python train.py --n_layer=25 --d_model=384 --n_head=3 --n_kv_head=3 --head_dim=64 --d_mlp=1344 --vocab_size=16384 --activation="squared_relu" --norm="rmsnorm" --norm_place="pre" --norm_eps=1e-06 --positions="rope" --rope_base=48000.0 --rope_fraction=1.0 --qk_norm=true --attn_scale=0.164 --bias="qkv" --tie_embeddings=false --parallel_block=false --extras=["capped logits"] --init="uniform" --init_std_qkv=0.0196 --init_std_o=0.0 --init_std_up=0.0196 --init_std_down=0.0 --optimizer="muon_variant" --lr=0.0216 --lr_mult_qkv=0.5 --beta1=0.9 --lr_head=0.00715 --warmup_steps=22 --schedule="cos" --final_lr_fraction=0.0 --batch_tokens=131072 --seq_len=512 --doc_mask=true --train_tokens=731800000 --steps=5584 --dataset="wikipedia_en"
MLP neurons of a small language model. Each row is named by its layer, matrix (up: input weights) and neuron, and shows model dimensions 288-383. Each number is 500 + 40 x the weight over its row's rms, rounded and kept within 0 to 999. Numbers have three digits each.
Before each neuron's rows, "fires on" lists the tokens most often at its 100 highest values on Wikipedia text that the model never trained on.

fires on: ",", ".", "rat", "r"
L15.up437:457467558479484549531481487530518530470540475546462436489522517523519470467539499532482493572475480544563460500501487427469462469491549486476500500504562516543488500456491514428527522432487478459483443509492492514482542501533535494435540514431584541470526438431546501517431500483523522540

fires on: "\n", " ===", " tournament", " game", " =="
L7.up1275:600551445502492504563451452495528520518515495485467519493548539526518508506483543477557518507533507468425491425480501446557524420518548500475397616462453493516483512495466482514508467539483380482456440516590538449531566550531472460540510474527459462555509542495544511473435497495484442536

fires on: ")", "\n", "===", " ===", " Report", "===="
L15.up1274:544507493532548447559392468527477492507499500456430442485584493539530481442488469518493500530489651523470533481446462532471496473424490455521413502507584448521510464495473469547499508452480465485510507499469429418483518460472467447442564487520491503454543492466465509500448542508531439307

fires on: ":", ",", "\n"
L7.up933:479478423557556455499580473522476478549482577446464508550473508476533491446514505545480539500504505572527505521507493480502468461507521535488552416547445487502498552549535531500465485530443556439512511535474468463518504489459537481471525521488556488507511500511490546494526374415422497489

fires on: "1", "4", " mission", "ic"
L6.up574:511468486453494482502439488477465532499456508515493436539510521456496443523484449573545566495538458531551665569507487424485463492518488534521458531530467461523623477571495510516431498443486542440549508490575484436536575514492489572457513458554538446464474458558509493563539537501366474552

fires on: "1", "2", "3"
L7.up157:485456475489485537506502502515400449522488523511552562483501504513454554514467459505504515496502480559484487527491500555511504464468461537475540493480549473497476545484483496479513454599519509514521500486506510465544541469479533490425530511462474534521453538491597460552474517542522516489

fires on: " |", "2", " ft", ":", "op"
L11.up1033:524323508530482509620542534489429524512517504531467445473534466490501513473469552544441484448523557547569498538532452481498492449452461489579539415504464442569558452484486535518464544459532521481475452537475547555524491476503525542480538555530476524513529456494460566505470513480453507489

fires on: " |", ":", " as", " where", " who", ";"
L11.up674:502472490486506476470382489514491513479524573500532537496746485547510457557461547470452524469513507460546468568539457463520444441508505478494516511450507484517555516477558555501513495461552519496471545500561517510473509533475551540559553530498468516516445454449507497575487489581503504547

fires on: "."
L11.up143:544477468496462470489535500522520558516473503494429489526530512507512491430492516584496526457495479582528543533503538523562567530534501457460507497515521531514541507555546497527490513512480497459453471591516531512546519496597469505506508488482565510487567517474541563546546443503519427494

fires on: " of", " in", " for", " on"
L16.up971:535469472516530495498539524528443465457542515491539510488633492493519467518496541456531503462528490592467500548522520493515510409538387483569505502495559540495481488532526528512515487493507476392511506531521495457510528515577492494445496476536503531487489545468468532521471488478477503516

fires on: "3", " ", "2", " |", " C", "4"
L7.up312:491495475541523460462510529513526520508558475484511498481556462508448471443531426476463572457553538462472589523523500574491384444525467564505502563487512514520507562448488461517476508459503491533483541408513566409503465507521465533518466471505522478550504496499509506463525539532481553529

fires on: " and", ",", " &", " or"
L16.up832:458480462460523612484527533530458440531474534478532465472475487545476437506584493445476490463500550547494488498530517508495533525529475464503509549490490484504522500463506518468546487477542494514586510414521561484556505541502504529536549539453467503522530467517552457488477505517450439476

fires on: ".", " Sw", " sw", " in"
L6.up346:469444486541521387498499523538511559484489494491526457572496466449482515528495510470479545461527488537451582520526455511479485554487483455569418540463516553496492479473500496522526482495519541482505515540474442539508520475481540460513492468490555449485537469529509474498423554498440537530

fires on: " is", " was", " are", " were", " has"
L16.up805:503502465454475499543450503452474527564478469482556478452549526499405553527460360487508496533476439560467481479512522477470503540459522448480514451536471473542558528544460487562538515505530495484506509548543460515541556537473535505498519543535509570590430474444494565432505539485536476500

fires on: " and", " a", ",", " with", " to", " by"
L16.up1050:487525541500497527470555549451386498530431450529505400527497506550441469459482543492495545433464467502482466572547565481462492452468526493516510444603561567488487535469540532479471496506433523496574497482515476531543508446469587402504518428508474481496523481434485555531438460509503502495

fires on: "===", "==", " ===", " ==", "===="
L15.up631:527560533502442479459463477522487502485496465403465507532489473512428514382505522575501514477469525393491544509460468469446496432517467506469481510496496518542557471524486529436494465505506502414499465550477532533513561482479513463535409517563552543545503474560456457502464489438527518474

fires on: "===", " ===", "==", " =", " =="
L11.up1280:526503478444509590523506535473496477463561534489443484463551421533460528334499446501529508454446526526478470476412440528543463504454499496558500534477496496568498507538500509481452475427523499473478442495438422449498510562497523491522531489511462460565565464483476575483438486528506414471

fires on: "\n"
L16.up901:509524448537505464536528514413451530513513405414529499525495589468593492453466560492438502540468486537437491482503497530411542480504484588573430593507512505548489532612439471466563490492501524380541477581471535461489515556495549493490496506433544422525536542445522512441506479467551538486

fires on: " the", " in", " of", " as", ":", " include"
L15.up914:511444500543561468546548511457480471526519560512542540521522561521557563437491508487548536503559471471451485565495530518438533437499505449508558569527506458462487549526461537552447455521554485534521554552553514465542584486498509454608515485529517527504469477574547507467518494551451488546

fires on: " the", " called", "-", " named", ":", " means"
L15.up584:505491491464490552490491509518502514465551442471407485533450541518491468471490467537564476437497452581470579581513483491458583442513518482533450516526494629491525556483492525479487490511516488501518526556497463492504486483467446516472532474536531433546504480546430524486487526578544487522

fires on: "-", "–", " Division", " to", " et", " y"
L16.up1110:471495476512418571511416518513522452557470489497473447512489464492479553467438516524449561509529508507567515453480493527517499459550500542468470392649519432632437497473520543489474511452530511516535502509452527532525534479491536486459492540537449450506490493481476467473442535490494517479

fires on: " into", " in", " as", " form", " of"
L7.up260:526528449479437534521522499433461460474429560606577458541523462527501541394480494553499501500520458537519452507491478511498511579484491478497474550627477488518517556432447537551512498532554521536511520457516536524508495461502514527501496480462487458600483507519491465478561504440511511491

fires on: " a", ".", "-", " the", " "
L16.up385:518554501387555560465489475512551474514606543503475468516532545517515568518515520476448550474482489464438495575530514552533443430531539536475444429477600455541462569493514488517541538525498510508484471545519470459529536474539502472507549527491503549463497589507497537488432534543494528474

fires on: "==", "\n", "===", " ==", " ==="
L16.up312:564563529537443457473420487468445477528506520455508464453499453518528507437533463616546487513471485449461509488500523505462557433463535478530476547469463489476535451476503578560488516462452527465465461470417487532593545380513473500525458492490497414453510468506571472465522514445549453460

fires on: " that", " in", " of", " which", "\n", " where"
L15.up1322:539497494520485468496441486490518452462515514453456441519581531479463439466496494499535509521455470588504520480508540534479452452540466501647532555505501535457562496624551487482430500459486495424502521460462498514516544484491593550476517443523519522488443529519480544528452527471502529500

fires on: " to", "al", "ug", " in", "c"
L7.up470:557486502539561547532464535455541441477620450445504543506535489596488496498463506497482486464530502471526453491476493529531491479467480540572511482481521481468535494443497520481521492557473531535517503430518527444514514512482498457545487488471536507570509528510438467495521504383550479448

fires on: "\n", " inter"
L11.up1190:451485437457477488567479447534518542507531490531522523496606539523534459445488544528526539466532464578523490436508531445459614520465524503510471442512474483459455470409473477555460442452491459476487528449469469494409531466558502531469547483616490445477510488413510515564461463461490447471

fires on: "'", ").", "’", "s", ")"
L11.up987:507522532454518420489482491511515507507525467490508269421497530532489430466503490495534472472509500523495509496475472550395551537531459532571535505541565527529463461463530479541474516477496508485471504508490524518500448559567561426506539528491500524544514522495501361487513391494543523499

fires on: "==", "\n", "===", "===="
L15.up127:536549430474480479554460522516527483413469542531470458527492519556476441573492491519477477477499483480414492500567472536518494514484537628516504565476540529538554482441518463472465511548554490434469474503457523479478530562423526513537448467472499555484481538504515521556532499483511503477

fires on: " the", " president", " named", " League", " elected", " President"
L11.up513:476488519500566560476502491524535511524453581574526458419475455581600548428487488519507578526544530540462593548500511479469439448508530491534552499564535503497540476431500449517550532496494535478507523549442521541445408532552520533488469479638480485443572484421470522472517549494441515443

fires on: " was", " is", " were", " of"
L11.up809:491488462416457513534469445505532519590527444477498455467502469493497552430514455518531482568450507584481473517485453455367477488492467487532457450552489485470472455566459529543513468480519461516442521520465381457486505486521638529504539507537485468490467488524520499536540423488555465404

fires on: " of", " at", ":"
L7.up1225:524431470516518493481597521462418453513556452466428478448480455545507519503498479550523506479562560478500457533541510460510490437489495521527528537570475474548457550550492507555506488476569474543477517536527473476500500477498560534478495516554518493529503451608508547493472505527496501553

fires on: ".", "\n", "-", " ", " (", " |"
L15.up827:538502479537515452434505477510438502492535533538439558496432462551584489531477449519546512560506507403516489422428588438553478514544495468483515494475500468501458568624513486521477535459534525532532462427498565469432490475492453452441527525539481504500524518545513555556471444492516456515

fires on: " of", " from", " to", " where", " the", "-"
L6.up638:505505502517508541541400538484441637547518569507487490496510539577556536438489539498504506441493464485471558532512504502486488503527532454511521472586477470533514508472490525483515475473449530514493504494405485468497471480564535564497504499574438492529467477533516516491473441589505477537

fires on: ".", "\n", "1", " career"
L15.up244:480479561476473524505494517525484511515577566503476612455452477518502473416436524520471566499515482510540531445456507499620517509507430518507527480485522511600482560432486468507550548494419484514528490564374463487418475501517489475458506556500496494542552578434470488481408472508494501476

fires on: "'"
L11.up215:506488513504524533509609524477531458488543481487461385546519573542431524475539530409542504498472502472537462517477447412396506527493434491454545587580462550562454472447538506508498543536549519483518499532450455495520438510632546440526524528459458465551498549470519488458447447493471445520

fires on: ".", " named", " name"
L16.up1150:472529515500502504481461503480510532513507470474392456434403558491504442453523479595498515477500547533450524547515487450450490465517496475519467474630519592494551536525557472488565507474515554428492505531475469565527459515522536511443512482523546536542523460492523588484421522461471485548

fires on: ".", "===", "==", ")."
L15.up617:511495523519447421532531540528461579488466410491603492500527486501505507454476420548480539470551521507471501510527472504519516527496405502480587471521489493442505521470511450555506489486411532436514456525464550506473421473531542478455501587478558500461498535537488492488483492546499487503

fires on: " ", "-", "0", "1", " |"
L15.up932:475447503550497576436470538527430487475446546518393468540539462507501461489526451485502507482510518467598571496501538505596523517439500508389522493547495483529472506529518498537505506439528542521497484552498491474487523476468441501509513529549532506556540459517483552454469456524487482421

fires on: ",", " –", " |", " -", ";", " was"
L6.up1043:541499511448501524529612537551486545454497440465604504491490497552520462492505574392430575476479487460507526498515455431468487571475479501489502461495524498482541454492523499468462492525578526540555531541517537499335504506518627511483528543481521540422453514497461461523454540506465518497

fires on: ".", ",", ")."
L11.up778:525526473459545552455468538524510474498485481561550369457592446489453467510520583417538442499495519478489490515535508522592473492507500488511550539464470530559500478543529484444467541403507433518468530440515519535516490547562533493519531475458486535526476506493492529492493484463454491532

fires on: ",", " (", " in", ";"
L16.up433:496526556503510424454496469438441498486502519533466516538534480510476478469450484567507513495502534447469524530514523534524476530533472463518543560450435500484525553422456550470483480529541547528502482511547507487431572516527483481549511427524587460507492564586540498511577547501413474475

fires on: "==", "===", " ===", " =="
L16.up549:568555555523534433533433487451515457469536541466530392497506494540493478502476518549506500565510509501456486509492545513570421492494481514537492530497480598495537478499472544494441417522404478449461476484428559532537472435488478543518509533505457445479562480510588405565457570510547429516

fires on: "0", "9", "8"
L11.up197:503461447517493496507518486436516516525512517538538486487459415552469477584499530476507533508462479488515488517516534478451551524544558506462476479478476530481589567455487500454493462548528588546541516533586450515575464542444456493503527443568528466517471483534527556489527488503464500446

fires on: ",", " in", " of", " de", " to"
L16.up524:481501500533532514485496500451418527506474509518478516509512486487504484495461518470520548448471539579532540551525551494488487448534541510553542509473582533527496434540494428439512505493492532553451478478470492500484514484559542551496466515492459494476495515471478522571491504433485398572

fires on: " |"
L16.up1249:524487426433455472547513521538519483452489544590509456520586506501537511518494580540531488494461505435559487504434428442482493514496490510452389442556479526452537616410485494498453474521515576492546521509404557393465531513516523443476476453475452500491636461514537514539492415532490505518

fires on: " |", ";", " Albums", "entin"
L7.up728:528552471531466494483476458528521492486469523627467469498580498503447497438482577456476431498494462494544483502514517455521497410546450496493486479498487459486561517515528533443558476508604479471512481564514528513552486517470518511560532459554550494483432489446482456610581451523440484446

fires on: " /", "-", " voice", " to", " and"
L7.up930:457475551480509519514512463504516482503523512542528521520441498533552482551404511495469502498480562488480468452448551561521516497536453617459503468589445523500469478518428505461450519477491508523511519524432488569536464505476483443511547505489537468601547565517464519452499505500517570491

fires on: " ", ".", "r", " two", "uc"
L7.up921:493496463463454555611485462524550526450516497457459532558500530532466515523469498482517552496503505479473536483479510499430442494528520521482445495480506487516455518493493527528543502497502455561455570548418484503496553444489556523445474562480460497462588535503488543500464484534488514491

fires on: " the", " of"
L6.up761:461455513522539470509544551486543500480520498485521509463497596510518435529520485510525469504477454492474536532462520489525503557505504518505483467519563543485461540532452498511479483561468532554530515493447441528454536457495534480584522467507461459480443552563457474508481476448527594463

fires on: " and", " of", ","
L15.up967:442500531520548423478504528483434468466536522507476489468458450510462483463531486529535428516460470466446519510495488481560506536562494557538521567452515458418489539488471561516482481491530593475558518490512441503545517508544524414527534441520521496467471492531523503503515484429533580497

fires on: " =", " ===", " ==", "====", "=="
L6.up1039:502506385523509548494486445552482482521481472485479473523457526543483488404485534510549472481515517493466562491545476515473450431443547500464495574467523415590495492614506508513432497491518532342477504514426519458533591484517482469517468422497437516572493450498481511461475462495509514465

fires on: " and", ",", " his"
L11.up645:481508509465529504530500505518496481461447461559513378426505447450466587483504523467518448477507488418517506430531515485502483504431545462488588566565522549553480514530502540486545484511540500523567514534490545493471505511557500552476500408482523518514500487567522472460489462517484540435

fires on: ",", ".", "-"
L11.up470:462476507483568549455524512536486505473474501496524447488511479473474459529549489509486479513465519403528537525522484453535453510523607478581564497548501532574552496509465469448478493530522499455463514529503522514528548537547521593537542465482502540534493575546496531445473410498410440468

fires on: " the", "ru", " of", " this", "we", " in"
L7.up1327:493500459513459495527472498451487466478541518487493469563485499479498473514462563513537412505492470473478556501525479424554497542603539496591525480602499565474503498555492532477450461515589452435539505487458515553458499484481487508538535470539473578459510459498453408540472441434521531511

fires on: "\n"
L11.up1240:491478468501456483566393489426511498455506443488469499595588463564605535514461518515479511493521468500486514492396492537514511490507437550569470529446466550520529476571472534535460522513441482477570478589410532434503555522549475542535498522482492555512529500450468519467521442471474518521

fires on: " including", " include", " such", " as", " like", " from"
L11.up612:552510530585553481487518535472436491469498481467498537555472636522556481520530469501501485476501453491440486511498550489601540469545482554529397437579513437529457499606417531541485516517475493481529549538501447414440523505462418518461497567549544511490529504531476527543524453550476541536

fires on: " was", " of", " is"
L11.up76:489554505407493478500507538552557558608495482501548469496445442566531529411483526559496500516476437491421469504526470487417520487426487552458458526570543452524508474461529576502559499432484457519473508493478479459454531503472549525536551505552475441522527474530494517481511428456513492412

fires on: " and", " in", " or", " to", " on", ","
L11.up1081:502454493412542467546515529428527472459512465504454494417503422543557510550435498478564476513484525427606523428516460539499471534515431528513453430468499513437568525460450565525481524510483501518588475524488535526565417471544470380475518437443588517466536594557479495522505550446493581514

fires on: ".", ")."
L6.up74:564482457490457411455527482458514527468493487533476522460479483538607484437489412566521528491499493497482498465505472481541545437513522481441549521476529518469489534543534482519474509511404523482476471595430462480516458483572510559477545525511499535516515491464503542486546538500530466530

fires on: ":", " International", " of", " for", " Best", " in"
L11.up738:503545433544526471569576628446485500496430522538537518462514600480487593424504482513552484529519555517524443491500527477492518558517545481475514556477528505537484495468520470538536548556539507466494564492501519510485532521560477490463471503570483437466490520437488544487575521487559521505

fires on: "4", "3", "1", " Farm", " Jerry"
L7.up62:571499402493506438491415488488553547482574563544506525476593459524509492482470424535502530525524509531532682531512523457491408531502569514453530486533458546487511472483491444467524518478488522441560538424551501473511534495561508499496560492453592510497540451488560490560574509450452447535

fires on: ".", ",", "'"
L7.up926:507437513508541485447508566526426522472495462506539409464456499522487480466517542427490502471510502518480555508516459513468526465528377473465500504475520509544529441428495523473548466456493501520495475453567467514516465516635483505503511525462474501528474475514490475471444438454421491501

fires on: "\n"
L7.up755:508589440495486444495562489404536513486538474550475565506547515569493473472529521464505568490474474508514501387431485483525453479510519491504423440506481511481527542442455522499542529507474499473474563480492475517496472433506503541577529487486459498503611549453507529492537482510524399442

fires on: " a", ".", " an", " ("
L15.up1323:515534477481519426528530478521495497500451519477555396509488540438537452529511533459438541494499510490437513582506518493434556510507479478516453465504472550520520498461483516488447558494493551562481502474487484520501483502482523408487445492452553520490543563524458491466489522495492530508

fires on: "\n", ":", " to"
L15.up333:490483441459483432607573555584484509554461498514459520484418478495501499514498501524509542480473474531475537530484509514530590467485583509521499501524523440485512455519464501539519457497516567519482555425492530416468531465490497559477557487545560453551559442458526538546474548457502458472

fires on: "===", "==", "\n", "ink"
L16.up691:512565453558454521457495522500505467554411413463520476524441563452497439492408573511455502519474534466456524553483474477457554515444522491523502457546481526480554459519560508449502491533450522486553483449525579419468515520549600535469443543523552452498520533461469512518539554462489502501

fires on: "9", "2", "1", "7", "3", "8"
L7.up480:491459489541510497512542580454513468579460515470470472473474566541472503517481508472475454572498448536494474556462497559456565468396546492488522479469484465465519509503508456582428522531500440457511458508515497517505469463483546551492519590522475524545473428500590478589505483527525482466

fires on: "-", "\n", "===", " (", " re", " \""
L15.up115:488500460495483487476422442488523504492543558477459496499520480530501501497475509467425467567490516472462475455508436486513581485481511530529543465511528500553493498559553450500528527587553439455593484385546490536446516481469474424422477460521493462496524507482441468488465505524418499491

fires on: " of", " to", " in", "f"
L7.up680:486468511485499533525554493469517469505536530494497518472522471442538473537462528390487512489537516572489559528510540489549428524527456525532559540496519571472476479507391551470533496564493523475480489494435535544459508530569504472506499533487534449528504479525453471504461511470484466504

fires on: " more", " less", " More", " better", " Less", "er"
L6.up76:483530522539473538554556478571520508520542532477498523449517535494487462425505568410494473463501461530489582581425534578473491446545470517491564493516475442495504519516498436450513514481512492522491475417464517362470523534464516591530507602542538540567474540479512506551521487473517525509

fires on: "==", "===", " ==", " ==="
L16.up1090:584538524486536477549443473496433490524464501485534520418512462523462522496521453535531463486407489454484485473586507506547525447429505547522476477512464526528501452500522574488473507495466510433441464531490437477553452465560505539508522516451509491484563451478634447539475536536504484514

fires on: " |", "\n"
L11.up772:508494488462545563426500484490544495636489546512474500524637511496424443576463563445509559481454455454476475546552507436503497496535498460525498503527459570480517536487501513497513521505526413478478465497499519473598539514504513557549529549497502471563512543469538515502488453479512495455

fires on: " as", ".", ",", " -"
L7.up720:499470474535470524508504524539540513482463403522520534534564446571518502489526612521526558469502516456548497502510470446464511536524470516507562537482475467523496470451494498455509488441475505510539530536495554462412455536559510501536540510465582492505462484474493449456552411484490498331

fires on: ".", ":", "c", "s", "al"
L6.up1221:559474465487524494520549505556465499520501507499447427498461481438535545600513431634542533493496497557516535533518547551532580544501551507539533477466464436459551470478528523572556470476484532471551517455516523540533521441491557503474555495476561418528506491552470544425407488518497527500

fires on: "0", "5", "4", "2", "1"
L11.up586:509366513551547531522556519493501489541447550457500462527512456528476470460505472526493484555521447508482495489515502623509527444457540481535443549469496477505479528506483448551499540528574512531491460515514520506554544432453510537573487467476472495566497481445463480540497490462435479527

fires on: "\n", " |", "tr"
L6.up862:508526458458500505508483479522486491471579489429504487482570522508542518461478518446458472497496492376529465336378494461526485495529446445473474446466484529502544528458524485541564563547486495462522458535541474504474545495471511432439470532546476504559604502489497481505449459432484446540

fires on: " a", " no", " for", " of", " an"
L16.up632:487457473472502436510510493455386530486523546448511432571512529474471528500490526465555527515501481466430521488549478493408465450496491481542520484499518519535552475505532519534463522438550564443532545494447461508446558500477475423557470535470504502462533478520493532519512567460485467501

fires on: " |", ",", ":"
L15.up527:514483512496499473473429576487524481495482476441542489483552384510537441545503520489554481501504575489459469483510554540536476498498587469557538508453520549509516539457537567449534456571491528563508469497592469506480511534492463555527518515508516540524465545485495535587537434484466488502

fires on: " |"
L7.up1234:503528494435536412413393470491501504605502588525528546493517500457500477472490490447538507507492535450474429447526476450404562504514484494536492547523454512538526550480545467432402517531463506558481449472464520499456474511462581484520498507492483466548565528475545529473526481526493496523

fires on: "\n", " in", ",", " In"
L15.up1101:463430501450457528518560512523404485492569536542498487473450446524462564538566475547554464493466472455483486504477485476535493520483498488466516508533544628545534482537396504503545434480551574477479559504501519489484485534446442468525506526545534503593509505472547516551475489429509477414

fires on: "==", " ==", " ===", "==="
L16.up1157:522531448502515509500440482498539510504451539482514462476465459529483496567485540561478509515454536518509524449557533477484528567488507514561499558468470519572475469481531523475439521554559512519496486491436478468515526534538493462445518525542522455464560500592479485524535537495573527357

fires on: ",", "–", " to"
L11.up251:444518529496526559491503506512545548481572480488458508550500478473468524436512535525468498462514540504447522500530450552456435503564498513580526470566474465515501426482455531478460465453536439443501492475437539484535512504496502466540543512471513514494474558512481490514425536415396532419

fires on: "8", "2", "6", "0", "3"
L7.up973:500469395473494505458522516503539510523467491504553485511485509516498587491470545575523486458560485489492534458522519513520484556582559486476487508500418540445512499491459393469506440604523539507477496522470488476540484522491465502498524515565514478497505475546565582475522493464409485282

fires on: " |", ").", ".", ":"
L15.up1290:523539478506475349553458522493488536460485522518587477431480488472555484497442551576510549425497515475533482491520498490508545543534440525514453555548453610465487481481495461484433464536481574505484477508472540479441468498469463459420542556500506532568529534440503440486513397554470466510

fires on: " |", " resolution", " win"
L11.up1099:522492515456500535549491450536442506558519522513562548578613561523475476510449536471491534528557569471473451450483486484410478469514490485509499539527526519542488497442507526488446529446488510518515463496481506493524444443441669481510503534458444423539546457565490474542469474500496512451

fires on: "==", "===", " ==", " ==="
L16.up1113:558513383528482387507413485520436465470475450464540430482517499525514465457488526614572557487514512428481524516529465483506473525437499556482504538526494594510529490483524557477490503554450546400463446493500531516506530389601477510569469496462535470536552476490629447478490462502505507441

fires on: " Dr", "|", " (", " Je", " dr"
L6.up830:515450435557490511477521434472491471500528532567480494489522454512505491490429567457515480499542552497523520562496464415463516529483490445471451455482484428519546469515513493499615508450538530471483517430534531391425478490524540483484441438559497468583556498482472475491463487503516499497

fires on: "\n"
L11.up1237:554481460543498457500524536429495500516466502464494318479452493489605464450468471477519418507472487495462504531509544520558476486488485570537510546495478490480496492497546523475514399512551474424533536518482483511506509552554551508506486496499508470548495534437550489472441439483481489556

fires on: " |", ";"
L11.up246:497489524504525515447450495518494504495469417577544514461559498470540419571480538446439562511484534563543499519544484460451511429539512419586495511477494568526471568434529477463530512516537390458546436474567539495535499544445514510579539564454509446546521552502473507577471544500490517554

fires on: " |", " –", ":", " by", "-", "|"
L15.up947:518545502534446461503443527498443498463486500469520501528539491490493470564469454525545450535500530454469470512505497535494430558495540479540487494465495503453510509534553554484505498468506473467456480446473505526529505563464443493576558498559490550465535511424499519541500532634448515483

fires on: " |", ":", " place"
L7.up316:510492433592538456511536497455502469479493605483400528471494488468520518502470492460566525417497547455529517428477482502574501502517521540479511456534480504526562573490535479541505469489472481517445471490427503513444530480530473486479479526530518478551559482544411506577505375585476431495

fires on: " |", ";", "–", " ("
L11.up756:497429476490491431543403471499471479552544557601597575437497492490475446483482513484448423520493504447495494444449515519502540491509476433495537518503475504487547586460484461540465502401492474522478483500499534445479521521486560485534571466504479481576555518485504525557483410516578515448

fires on: " was", ")", " is", " who"
L15.up506:470505496443481527524452471513528472529573504439456485487486533541510498472466529503430498486469522544514533449514535412387473436527477475506515540599427545440550453533506492510486488448454409460478510478514494535585506545474589503530590547450482429499560475559531566513518550553511472506

fires on: " to", " with", " &", " from", " @", " by"
L11.up566:500519514481536532570382517486426539542475544486514484486463472518566475465459535502499502501496535504499468454503505481538542496507568470576443534566449529513432516575469467483527452535453467484475528474496530528504520488514488488502511464508510455498449422474446560514447498455504510497

fires on: " Black", " Win", " War", " Wal", " Hel"
L16.up739:499445537492525537511429504421513575525595415541558553434474501517498479423548500454500483480498520465416460556548498524539454531549610506509516498484482485532586498496551513548551482487476535456513455509494525570464498511480455461509525498474503492533490459502512535504456532556513420537

fires on: "-", " in", ",", " and", " \"", " to"
L16.up526:472447510530473512479519472495501480506497494416532518508457458588496463491443539492513533468584497531492436494493535505525522443533386542546537465533496555511523491480541498484432466482519489546544480526529531496576478472470549325534554480575474475533519515441535467556436518503502452497